config.toml
norm = "rmsnorm"
norm_eps = 1e-06
qk_norm = false
bias = "none"
parallel_block = false
init_std_down = 0.0
beta1 = 0.93
warmup_steps = 200
dataset = "wikipedia_en"
MLP neurons of a small language model. Each row is named by its layer, matrix (gate and up: input weights; down: output weights) and neuron, and shows model dimensions 48-143. Each number is 500 + 40 x the weight over its row's rms, rounded and kept within 0 to 999. Numbers have three digits each. A neuron's up and down rows have the sign that makes its largest values positive.
A block is one neuron, or neurons of one layer that tend to fire together. Before each block is what it responds to, as a language model described it from the Wikipedia text at the highest values.

Responds to: Personal name continuations
L6.gate987:548566458470541522467501475555466469467452498452555537487463483490456484532430467458468571570548586428513512468583451435494447467477521545496611443476495507519478507493494496489443485469532563498516488462444521426487458506486499518537435615477541535533467551446480520512510450469395528548
L6.up987:602458501499541512500516517529490442487500560504453475475477487435424518474531526484435513548557508442482509485527502534431403514534561493474543467560515443547462440451597498521365469530538481535448450494525478506503529506535497556507461515510457484464498515470490511506517518490488510571
L6.down987:497526530458476541551554494526520494438498423485480508536508518494493472530501522495439569521519561481394498457531484556505526521443606559506600541525537502460519499481564438531451484472577525478414528504467477467500493546467512536467473487532490477486469494449494504477489575505469499531
L6.gate1205:531492513479562536421594488482429472452509553505532559509496442541473550501444507449561540536500493473518510487517460479541491586518524491441506465546456471493497533539481463478431534503545500465501509512473559458511476531482491461552531444555584526564489473517464453475554493514458463503
L6.up1205:513449502525510557420464461511556485506531470530536445454500491462503569489446485506524577557446540498626541515496465476489525536445494426531456519525465531455462461525477537536493500571469463520474527469501458550507471505457469489460482530520509474466463518535511516523535455486495556553
L6.down1205:539620506526514496494495490539555478440505481503509450527531529493491505479467473530430568503491490537510464473501551497504473416463497504512508486437520500465469473493483447527460504505489468474466528506492436520509454557491471485480449545492484486488449514484497496502434467476479509496
L6.gate1332:575440506476461441550448528483504508492512462454536579509506464462494591483471563517463500522468540502524451470462507463516465421535510463483497547425524467531505499505599517540525474549535501485451423572480513436436493547545520458513501505482523571452472517442510428453508505533529584529
L6.up1332:543456471492436487448498496465544498457546495391520548524516460485488548449536527536486462630568442475514535491536538463477473476515494548492474465467547455515500481501521519534499543527488521470498527607532488469530444471492520561539575468456495508505491485421511495502483501549428546502
L6.down1332:546530509497498421463453487583547629392489522426421470542454508440437505510511496479506559447527483543556493525519535489533540490530470527476487508516557535457542550596492543513484563486518468536504454487468434514462500575474488465420466488546470465481528476476503521514508565444527476543
L6.gate1664:508534439493481468507505477513469469523501513451549521474487512509487487522544573533464570521565508444536580499514528512488481500509559500408565471539491501500521524447526468451481522475444506532486522478355570471549496459522493449467462495528518483486495452476459548485533427480430462463
L6.up1664:586516528418536534524483481459497452496526544423486450553488465497482463446483573487464591449580575492480490475532449552490450443486514481526530474510464452502443501426422528520488543429563536496491519527472534460500492497509482511503376540482558474460518461437545536507599512580553497470
L6.down1664:519513557493511443500548598520515501529458524496501434537480483494489500435490560523509533509516557460452501458485514475473497507532488522500529520450515585535479498457490463514428548458541508560467567556461516459501478505488512540497480524515445574561485517532535510521466494509520481507

Responds to: Gloss connectors after foreign terms
L5.gate300:535528471542479474515502558457457444533468629498518577574435491486473476423518500496540494451494506456457581523463428490482460533571529468411496432507534516575494522461558516435456503475518480507598502504524466438493462442547569481449529492469485526575532520562539527484460547492408421447
L5.up300:470452498508491516491502446479498406489511514495551543543404512436506465471542522520446464432500523503498481541486490480520544519521528461416505509485586508504485520489565476500483465566534513504505490450488580543511506472553507538380499523537498589509524502474532431481482431567536538512
L5.down300:429473498469435455576495461480528495488426525496460523441486534432484534500446528449507514518479500493510487545478485431501480500468520515507500493542482567532438501466511435483553489488501543434506452553510475433531455443523497495557496541512563518528486443564426506485585555512512480494

Responds to: Period tokens
L5.gate329:468441559486534482458488490532589504456529436477596535526512535419555519456482507491514532507472453487501538575453457470525472474514507490481535488540452501482480537482404478523504512554517524562488526479543507606460568451536533498522534488499525454546498469459514512493563513503533558491
L5.up329:486565451523500471462504492500551490490475403496499438518492508455552413396486612530525533560547415404507510520448489510538490484512485432512524526430546607519489530488444500508496509465514482490492504463479507528468578533447534470571540400504523482514477525427493494478566596400527528530
L5.down329:528568463512472484512482486560529456514485491532514513582513516526545454495528446508457449504535476469413448456443483553487480501533514545469489513516447512476530516530473524483515499524463477557573514460443519477597524566511524477492513476439482551545543501498580544416523510467494508381

Responds to: Initials and name-piece periods
L6.gate692:468548484511532489504565529499508522515483527484515547511507475481436451489520431528468513486565387509530563525499498507511486504498514472508480505497502411499497547543527512529538526432540467518433488442453515524523486558500496524480448559457469564415435483535539471455476482467511513516
L6.up692:492487475549499440559465441488494528529483493484490507533461412561516534490502528550494493613509532459491514552565581513456371557540474445514459561483518538517504580500482433480528451505441489466453460438550523434513472514480486586453501473510544478549461478479563410440492462612485522449
L6.down692:478528552497503435555499403515493513412504484460515473526441522402513564471542530534555518548476555499518550474489512553441505503502433491479557516597468479458560513549498480466469496436555513508512506492505440518513522458470517515500471538478524488519485479487518450528457471511431464471
L6.gate891:575501511428529508476475578475460527482499503476482508483538555487490546478505498450544482447505592476505441523428468505483421538544482469430525481591493408521468477503391555485494491451551509541524405541526460524534473474484544512532549448479496481537485539497471450518500397516500516539
L6.up891:563557519454539496485455520449507472443581453405515466478464515468505550489531510426420493501476538482568496472487501429467499497502491510381523459542483514534487481512474449477495475468560494503489464595568462515521472513438501503517479545532540488528432487533491520469475516566522492489
L6.down891:474539495550553459555538437481543412521499495491526464566432466459518466483442458440433569554466507486563559491438475429510466444497500478429517539491463492465428517529411451446434544509454536511476503503498533503491514495509548463496446460546509572421509559498533490489485483495489490580
L6.gate1118:484514555516428544456470520468526469494476464477538557478398490609457526426498479571518533464544428517520476508534417552433500494545545513564498482504520437568540512518429492471535411480493499495472584529538535549512502504477555499575503465509439462501426459508614495490526504498485481538
L6.up1118:497497496596504469503483496384563507489504533548478563536499502546476465454528439469519473470523468492495521466539471466413445393496463457488471440451468499515446505461396489547480481456495412501391517500552507483522479539506513485472530448478558562475460439492527460453510512479446511439
L6.down1118:585496480610495487497529509451529545510523474539554472520448528548581500543536560588454581431547501483514508519546459464475526521525616523459471489516529543548508530495526517505545467438498421524533538470488505533499497475467517528549478469556524488507447475473527503482491501463582483491
L6.gate1217:515567512507480445609487504457501571450498412454473511524491443495525540425589478467504507505476390483441514502460424486458430558517451561475463574519462509509551543480430471475527410432514473509498443520572494505490480498482501487493496485517539486561516492444498534541463428489496488470
L6.up1217:504527526509604422481541501528510509575547490497539496530502461549563447427562553509502429523516548451479464490481503539481529517466519486523480522527550536488463514454419523470471494483500478492503509492492539493521480448470570478545544490415570539514445481404506518575529482533507480493
L6.down1217:522481443536462526543477450534501504436479526569513511567484499486576483508543436559511550508560411503485516477472447484553442556521501513548465484527457505463509532517546489510533485446460483508512528531510496478571527492505518509603528536518484510559526511513519612541444454537570532491

Responds to: Single-letter abbreviation continuations
L4.gate835:525414524493454506460437426525507464476523512420424482521516529462507508601457441472538452460570489468583510495462511506491520504440523482518495510414478590556434561493438540464435547497472543502472531532479446493458448427548460523552542526476459517530500540519501540585458436500516477485
L4.up835:549528496476507572464523448458475564443496505501560508501506541489553471505531536450450494557484534482537578412491514555492571489481514458460568492485473537513505507488537499429519579432505497509584513567553441545525509477583452540516527525521551479470455489476500550534585521554545435526
L4.down835:539523467466551492538461508457524446478512479479515450483522497547550513512530484500509564538537531446520480488427549473457496394467532517539446495540524511587422486477488564524501504507473493546478441511501484509543483490521493505490548506507496535525479539468505431500502524499472438492
L4.gate1393:536445498494515497601555535482460400493476605539480549508543449465405542496474459488499510517538538470469489491440506475419515485514478513491475533511465477507462520438469512562519475464475517522442470447503490591525490462444482499503555474480481540547516503497475500459518394538494457453
L4.up1393:561475505535483460507516484471479505528439533494556529491499507458516393516537546509477453463557462534390506440501542491488490556528582506495488487468473478566506544556469512519559449471493513483557504559541524498562472526545515536444536500493519481519439550518509495496478503476578425479
L4.down1393:539525507479444479578513534516445450514537442498449471494554548454506535539473459522499449508568589502514533548535475549511540493485471517408494518501518557458525543504584519494481582522506495492459468478555561565409471499485512458469488567508401441563549509457537444504491417558464507472
L4.gate1446:488474535419525564481553473498533495435508527514452520467545419517434529429420528475477559511429504535547481443547644488556552541430465510517481478493503516373443559526541464558461520523524547608507537549492513453466485510434436445529521464552508538506525528477477509467488483458491549502
L4.up1446:548444532502519496487461534535494514486498420478473487461402515510527531542442499493486486517385562450492517497575522497512498520410523438482454452505448540480425547497529426566507563463495534452525452474455447535555513573501496485429479470509527439491523480498540511479485472509552440535
L4.down1446:494488418527501442507519565455560589499495489484531559487399470498527524493499562567543581517530534437473505482514448486456502528469503508518495509469480558479520465496460436465495445445464504502534476531528491496511537513501468476521476530495544433478543528521526473382449440529466530514
L4.gate1947:445424471517506533516607478594427524509527514528486543430514443498442513500481461481505478507504549593451531486529428563508531545475529484463525510430473487561373494530512502503529522484532536545474501470511554466511495595539426489492442536473454499472511499527521411444472450492464481463
L4.up1947:479545469507532530501562551462549477504483487492541507480517527551495506550472456499488403476420523499496558495502507503457474494402521498434573539454451555543453502493497460549477517452417474464541471467559483438584497508487518480500479476563509514511484452514521452559484468464512516516
L4.down1947:504501469498428509515519521454516435527496477476529558447435561529577504512487499487535558452530484509503507466523443498530516506526458424416457501520477432477497607439508466534460481466529494522522497495550458431528442490509544481527459560506461434546520527531492483518474482525473426453

Responds to: Clause-opening prepositions
L5.gate540:453495493557488481531556434456539515496555498431568491450558551563461486547533472553543566478468466533454498504456480473511522517426459527547478484487458459565563531478406475499511438493494569571473438548486439439480550555463547518492522496526437458424463568528545551571471523473438516507
L5.up540:501472473503456500498492538525489527446488562542521491490523499509482510463510527528508409469488483490499503535538496482471465520557527561499489558476536487488516477529431500514569486502464529483450555458485415453496443479501529466509524562502615496478514556509548409442538566516490534511
L5.down540:478506441468534471507496479551465483528494513472514479479550545509492470452464478508503490520544502458470487486511471534483454433486471545592541549490507501531481461467527553551558540546516466556477533486496410464497450542436514607432467552493519402572476509449538467457441507478521459521

Responds to: Partitive and relational "of"
L6.gate797:462449437517490476514568565531515499514471479458491499473534523541445478465442571565431483560486487479555442460424467519518486505473400403508497480529512537458493487515441532520452544439505496487497514532526570516429571447484561517448545481521459489571503510456534444482444516434517523464
L6.up797:536507516548485487455558404485508526505425507478529484516499536573513428423511522524456483508478518457547448556495532498495516513480475508422511515502540488544502505529515450461492504434549519534453565481521444432519413481543498446513459497473488438478456577446516571493463523426489445585
L6.down797:490512459497481494468441458449448478485499479462520509603469474560496565507482560455433485511526455501561502489439560566460480473514503497519489466518507462575475472480542549512554478493476569413429522516409516528511477454512430476495471519470538474467520491508547505579499491553437527492
L6.gate1025:478473497468518454548567510488492548487479544456521500477515568473466542465504592591535453516505451519514471439458492509452417562538470462499485496503497478504512523465434504507488547511514490364399550553511495481564426506467433537544468519496443514530502497525497463482491541573471520457
L6.up1025:496423534424522463535507431473498493539426485511518501505528521487530561476555528488485533510548538535424487475528461486444466487481524483469433486492523474514546479438461521543494479469497533544501491481498543482477520453463485499416520482527514486524457466476531500522508446536594545575
L6.down1025:530451548563525507477492543544531530245479563487533558524549461548576497450461573515523483551475515515466595498435529506551507548488566416540473496457556513501501459521514439533524512436466499411462532454497443481452500469507487473467524576545483453516480481484509501468496486511507434478
L6.gate1425:487567484513553521535533521550530492520493520489525537481470504533442485491516592474488468545486465432533495525479473533423465525525457535544536523533539458531466501489499482522528479465486499451485553497496445471464504452529473488404496433469514536470422527464502560488502474505551445528
L6.up1425:451446507522550490474593449558576471518547498481529493492485536506470579501529613526483453513449461483534431482478512499494508521586471506522526520447509385526521535490540494508559538438508499404498585503604432453494511483480472472440493486530487429480477543564503535485463517478534408488
L6.down1425:501525415537491448498477465520447475338458494498487511486523521538523464528424455547494524517536568489468507452425463491463471551529453414532506494480515557566484548511426551458478515495518527549500459484453543532578405498502507551545517454509510466536468510415509431510501451480457515562
L6.gate2045:438463481513516527568464533448519483485528484540512399530546494434456524478462589555453499489408427493456425574464467422440527482494464467473499499532480433514514553489538538540509520557489470490533492495510470496514536548460499565499584394499398498551511490410528477466551469508557494511
L6.up2045:483499498462494435551485511502488463486496494511585517473540509466455491525434583569531504505492437486525450491485493440444429523525386461439404523497476464487546528572479506493441436564489505535489522537539408537476470470503560587500512487442570527549487564475475504447535459503494429530
L6.down2045:507507512510547521549508520490483503468433598507495515505500482383450530493488513455459529539520498497452491482521593488557478503523500448586431481501546487516491580511475540482455489433556524555492487548514500527492507537487447490520490495486503540436524461438468417498481465519546418531

Responds to: Name-introducing words
L6.gate384:410464497444512490537495527540546523505419540497581483496458506462490512499439520503487442552603478513568486491524543613512552498513552491489473487501424561492526496417484524441507540548475442484501475568512463538566478468458483518489575533478435526585472529537502529484493481486483487483
L6.up384:419489468469562497484518530458509500588518483441537484413485484507554562506473505493556493530424480524514482464544500502572481522503510444554532568465476534502398529524495519469535477515476522486451558486527448487549527471458570544501468489473422535530527500483535524433547525511464464483
L6.down384:510451483544557451504505553579483465308522452548419464514457516524444530523495550513519423545494536522550535498470493527454435525503496530477478458492548467476445496559489562515486472494458516459569507521506510464543514449557504461469510487458534527491540488501504536446532480477526470427
L6.gate455:369487470468500493505495441487488506489445503517433576534495571497492469520458496488473549528539532497476510543480465500500456505421519526506551472500450439479538542506437544504457451403534485478496553512534499494440439557444486520503493480466533575486471504417546418441512505396504519500
L6.up455:472502525471495424531524472485419538480492498488521509463522461473530476444528450478543541530568510457470523446502550448554436496421515497552522534491543535538361434503462479530445527496472472561490453410536468548569524527499535507433540520475524523535522457499404536488538586528593464578
L6.down455:550547464508534492455540544502469462290493473630447539541503474609454473461538516518534468520470515529425456451475489490424477504551489487463522475646563446483500453532477499394522514539481525479493526560524435482384443476588436468556496484529548463523478509469565576516447465505453476461
L6.gate898:441488562598501499471497483551511463442510561442494566462516402405456501465488478511529510479563527502460472487473450468481415589451562470515534425484464489428514484516446491453482426488558519477513532572555513526559511499451530523495558520521561574515560527461503476460484498465455484533
L6.up898:503493540552483550479427480511524536552473493506522523473471568470471419538533610499559540463506534524538506468501458443527410483437554477442550482456550417520537551555488537428349564469500414476509531412497547528572484497499591466454497515483441503521509533448577545440514567482425468550
L6.down898:514441551519506530474459481521435554256507515554528534477540470484499512477524547492490484493578543522541529490433502503470502557494523455509489536510471493485532430494457545466420430513524531552479511541479526490519490483464519491503542490490487510464521554527526508488494510428511465506
L6.gate1638:474488535462526476488518484506465575482457514446517507451427506527483441426498559574558525493541506518477432463465452474594462506498547512582488491557549519537487497474426504449528481586599538519538573470506489450523504523515493572439479550547467561543451433509518547546487451516453497613
L6.up1638:499536577588449517544524423581499517479499510502501557480422468428454497519495450534463452484488513507557508505484508468589422473513496497504462522515532451526532532454503502445495491490467468490547533497526494538494540531522479516487550516563510548554494551446530496478492500549466537498
L6.down1638:465572510470510489478528438520519485414524490496490537516499522502502542559549524541477498540515467502532516513444456467498500447470434476589447454498523444551450441485429525440451495504497591546515536489491525563524467540491487474450455457507522451485459527473548555509466507531460441515

Responds to: Name-citation punctuation
L5.gate110:448474459390448471486454516415503535503450557554496547537539468466555472484421432537476503520532580448524546474511479503510498461523499473431568489485558463430526510493444516513445451525473488460526551497524475506494509473453538541531491447474579457501501500515552493527506472414580451459
L5.up110:508407495507486460468474476541468440532494514498489492516623560448490496495530466469455540483428473475428569509578510459486560507495505477407577542480549553498463504490403502509485491518525512520504446477462524615479475484453566457539487494560498492515564479408564533460453501532543530543
L5.down110:567501562491531498522458500499521490512519463534469469484374488444454516558513465522436480477573529600512577449541517441491498504505504535456536470465439549540499521495441506454542489541473497523501522503606504437566443498491505515506467493516456491462486487390474480527538533465485458450

Responds to: Partitive "of" after quantifiers
L4.gate380:478458509496598549532463511483538540475444466425466494466538552634496478513490511542481489438452479460551511443457483425427504499477496490475483518458497534575503452488483484395497418530481583537500549412500521512502553515512515479482544477523527459506475555474504536458577528418500437529
L4.up380:510486488486536520516481462522473480488509499511502479443510509590470555501527502495483518483481444442471563561501526501490556505473510543566526540479454472600503574517520500416553526563457525515527518485479463494480520489518503514446526494479536475546607534552489467491485429471519500556
L4.down380:454496427547489526508493513479475514535502490463472507496505516477492473524501514456469455557437525548498461562395426542496459514518561480481480531520470452471544499494478500546411518510556460543563533491515507495489475465469478425510505413482493503480571441437496509492520469449455515460
L4.gate970:491487429526504553487508448517491493588494422579497598536548543512569406477471508485538511429460525436513535525448372424480455464486473493549481500530484456517543453504444480477500489545510518521489571477505415460522512471486447542462391487563484516491560547556514533543489540499514495528
L4.up970:501526464557449450495498507504486479511465526455497426475479535500481559523440493531532548494443467478497505549374551476529470546496509525524477468540493490461411450430480478429507447494531488482495534501480537535453485557494523481522481552513520436562548530434499405483504503489501537527
L4.down970:595476454525460478534505562438509430463463452530553559552459481533507499499415526555497525424502560557474464476511519461496375563552463549471483452468464472567461424419505510519479432519449518489504546529435462452473463508485511523503488520451450472538484521450487477439452508496473525489
L4.gate1172:442462517564514522547511519520496490467536439465490464445428559565434478499493488443411461475518493529509484489481477529462493392597536508517459452465577492515500468503485443434491517442568529557478495526532453502487513530497496450535525455490479461546405482462495482483544477441480457487
L4.up1172:474445483513557519546537519568473512552469495543517445547500537598456489553477602458446530489487516468540459550525527479492574523529576527551484480544534509489526516567409463579607529529476595479574505500479538513431548485467502446597478498453524472505474524533528444483486510555532470491
L4.down1172:545546477502450494439443509519519466365511419503472426487431524517482475498547536479491401489443457492552512476495483461562510505521462550474501507503464455450504578428528522498491478486528497500453473503439517459548449452547442454514520526445433490522536466394466427469457536458513492412
L4.gate1627:493521530473524501426554457547457550519561497511549502519559487529462519445477525522475523513406561505521537520504501468493485506452491543539510510474530478524434520441466472452506577481505503504561491445534506552468542499546545522517479555519528471566494493551498547517449488417471511453
L4.up1627:429584483519450458579533452578534460510464529539481485471455543546513543496475462498551461472500485461444507553560490530584526549506563500510535550479507418519470513527521533498541476472594493463559495466536445525478492475479510471563523554444495574522543412478487498509559498570448538453
L4.down1627:496413492521501506519487507434493482462519463526486514536567487462525475497491548487514486523502488478541429516567517538436566461450536500458524533519483516515557452497548545468473574479465499477423489472512498530585488532470453475527530506544506578529496507431521513515560546488490438503

Responds to: Name-introducing connectives
L4.gate169:452500475520531519473480525515552571505451435484575528463522485526490535504483488484526479491460424538456475530565490488494482550467511498507526528496426440574497557540536468519513576496471525510485482487545433487493426515630506555499497562569511492490568593503564545397489540530517494519
L4.up169:502518513459510491506578495469515492517481479416509506527583509486565587446553509492491512569534452513490538490449552439506618544454502536565464558589437471479575481515458563475446523433412487541482442491514513526489518534547469532502523467492485496471548543568574532437562501544463515507
L4.down169:464553539478507407455532477482495411452497512470521443493499548484549545534456533544530488521540503491516488553476517520494477473523562588479466471486552565490494468505552485524481469556486565500448578435473411412496448520560546540521439505482445529523558478464505510536473522493550499452
L4.gate850:472443536510532500421538520518538487500530534537570456502496461531508462496553527562507503467456483451497499480485474511469499546495518553516466497550596456465504455537540558507513532540482505437508463489502541457540509490461513521517496537438460506475546567543511573520471490484567470515
L4.up850:459529517508531434492505460391469467511506488529509531592479491519459482486528490516491473514508480509485514529477507505516472558577495563469510493502506551538475444534441446501470495583523448494558547532550554491450526487546524570458491564511506524432450513497479421502438522465473506465
L4.down850:496487478517549535507534516486460489525548489448538432475525529512507499420504482519596441548475522417504421544488502482498537441505471496482503505461498536487529544468517562500515468459464446528565506479571502531551482503456518485538497498505486448511463468519459521565485437579467553481
L4.gate902:479412537532470474467507605488543531501461543508529455455471478482522484484467485523575502510527479538490504494482489570468486503429476496479495560552465451480497502478531574517509515557441450454511507490488520521507468554444537540482463414465518509531506535488477519559484446573517492478
L4.up902:506521570553551510444541489489529486493442519529538469472493499573485474503503596584526516491482463405441536562510418525446463566509473549477499522537487450557538479531515456553516506465475502590459485484497531569547457472517550452483499455428481496494480491424455556488424487501538510539
L4.down902:458520492507532514476475467526469508389484493535472538501511572448525454483501495554545411512531461512521450548529557547467391519479480461562557476496486523496434493479458545461456509543511548586530532498533405427545475512620457477581487463491434502512470569483567483452533544481532583494
L4.gate1611:480486509500561518553511520502470511479512460501535455429536517449505476522483508508477552454473507528518492486474466505508511582513499597404458544519573390481539454567479516533514562529456497554506539463571511503452561485463518569477489496500545496474469548469484478565535525510500471393
L4.up1611:505516511518503430550488572571480534472498560557549497430471551461464461494459596595491536489529472497493452513541486549546469463527494564454453489552560473522536575468453521479414537536505533564502504546503574508468452481504475576565441470478489458491463523465468481506548506506447531445
L4.down1611:488483496588472495518470544525461490438540525510535462496519451460521603516486553486462482573509514578538498513600518496491519505531523492379559451519441529551503488627504489495499537492564491427534537490487477478496445503479494470500442510463480463582462547429500533516451464555505550524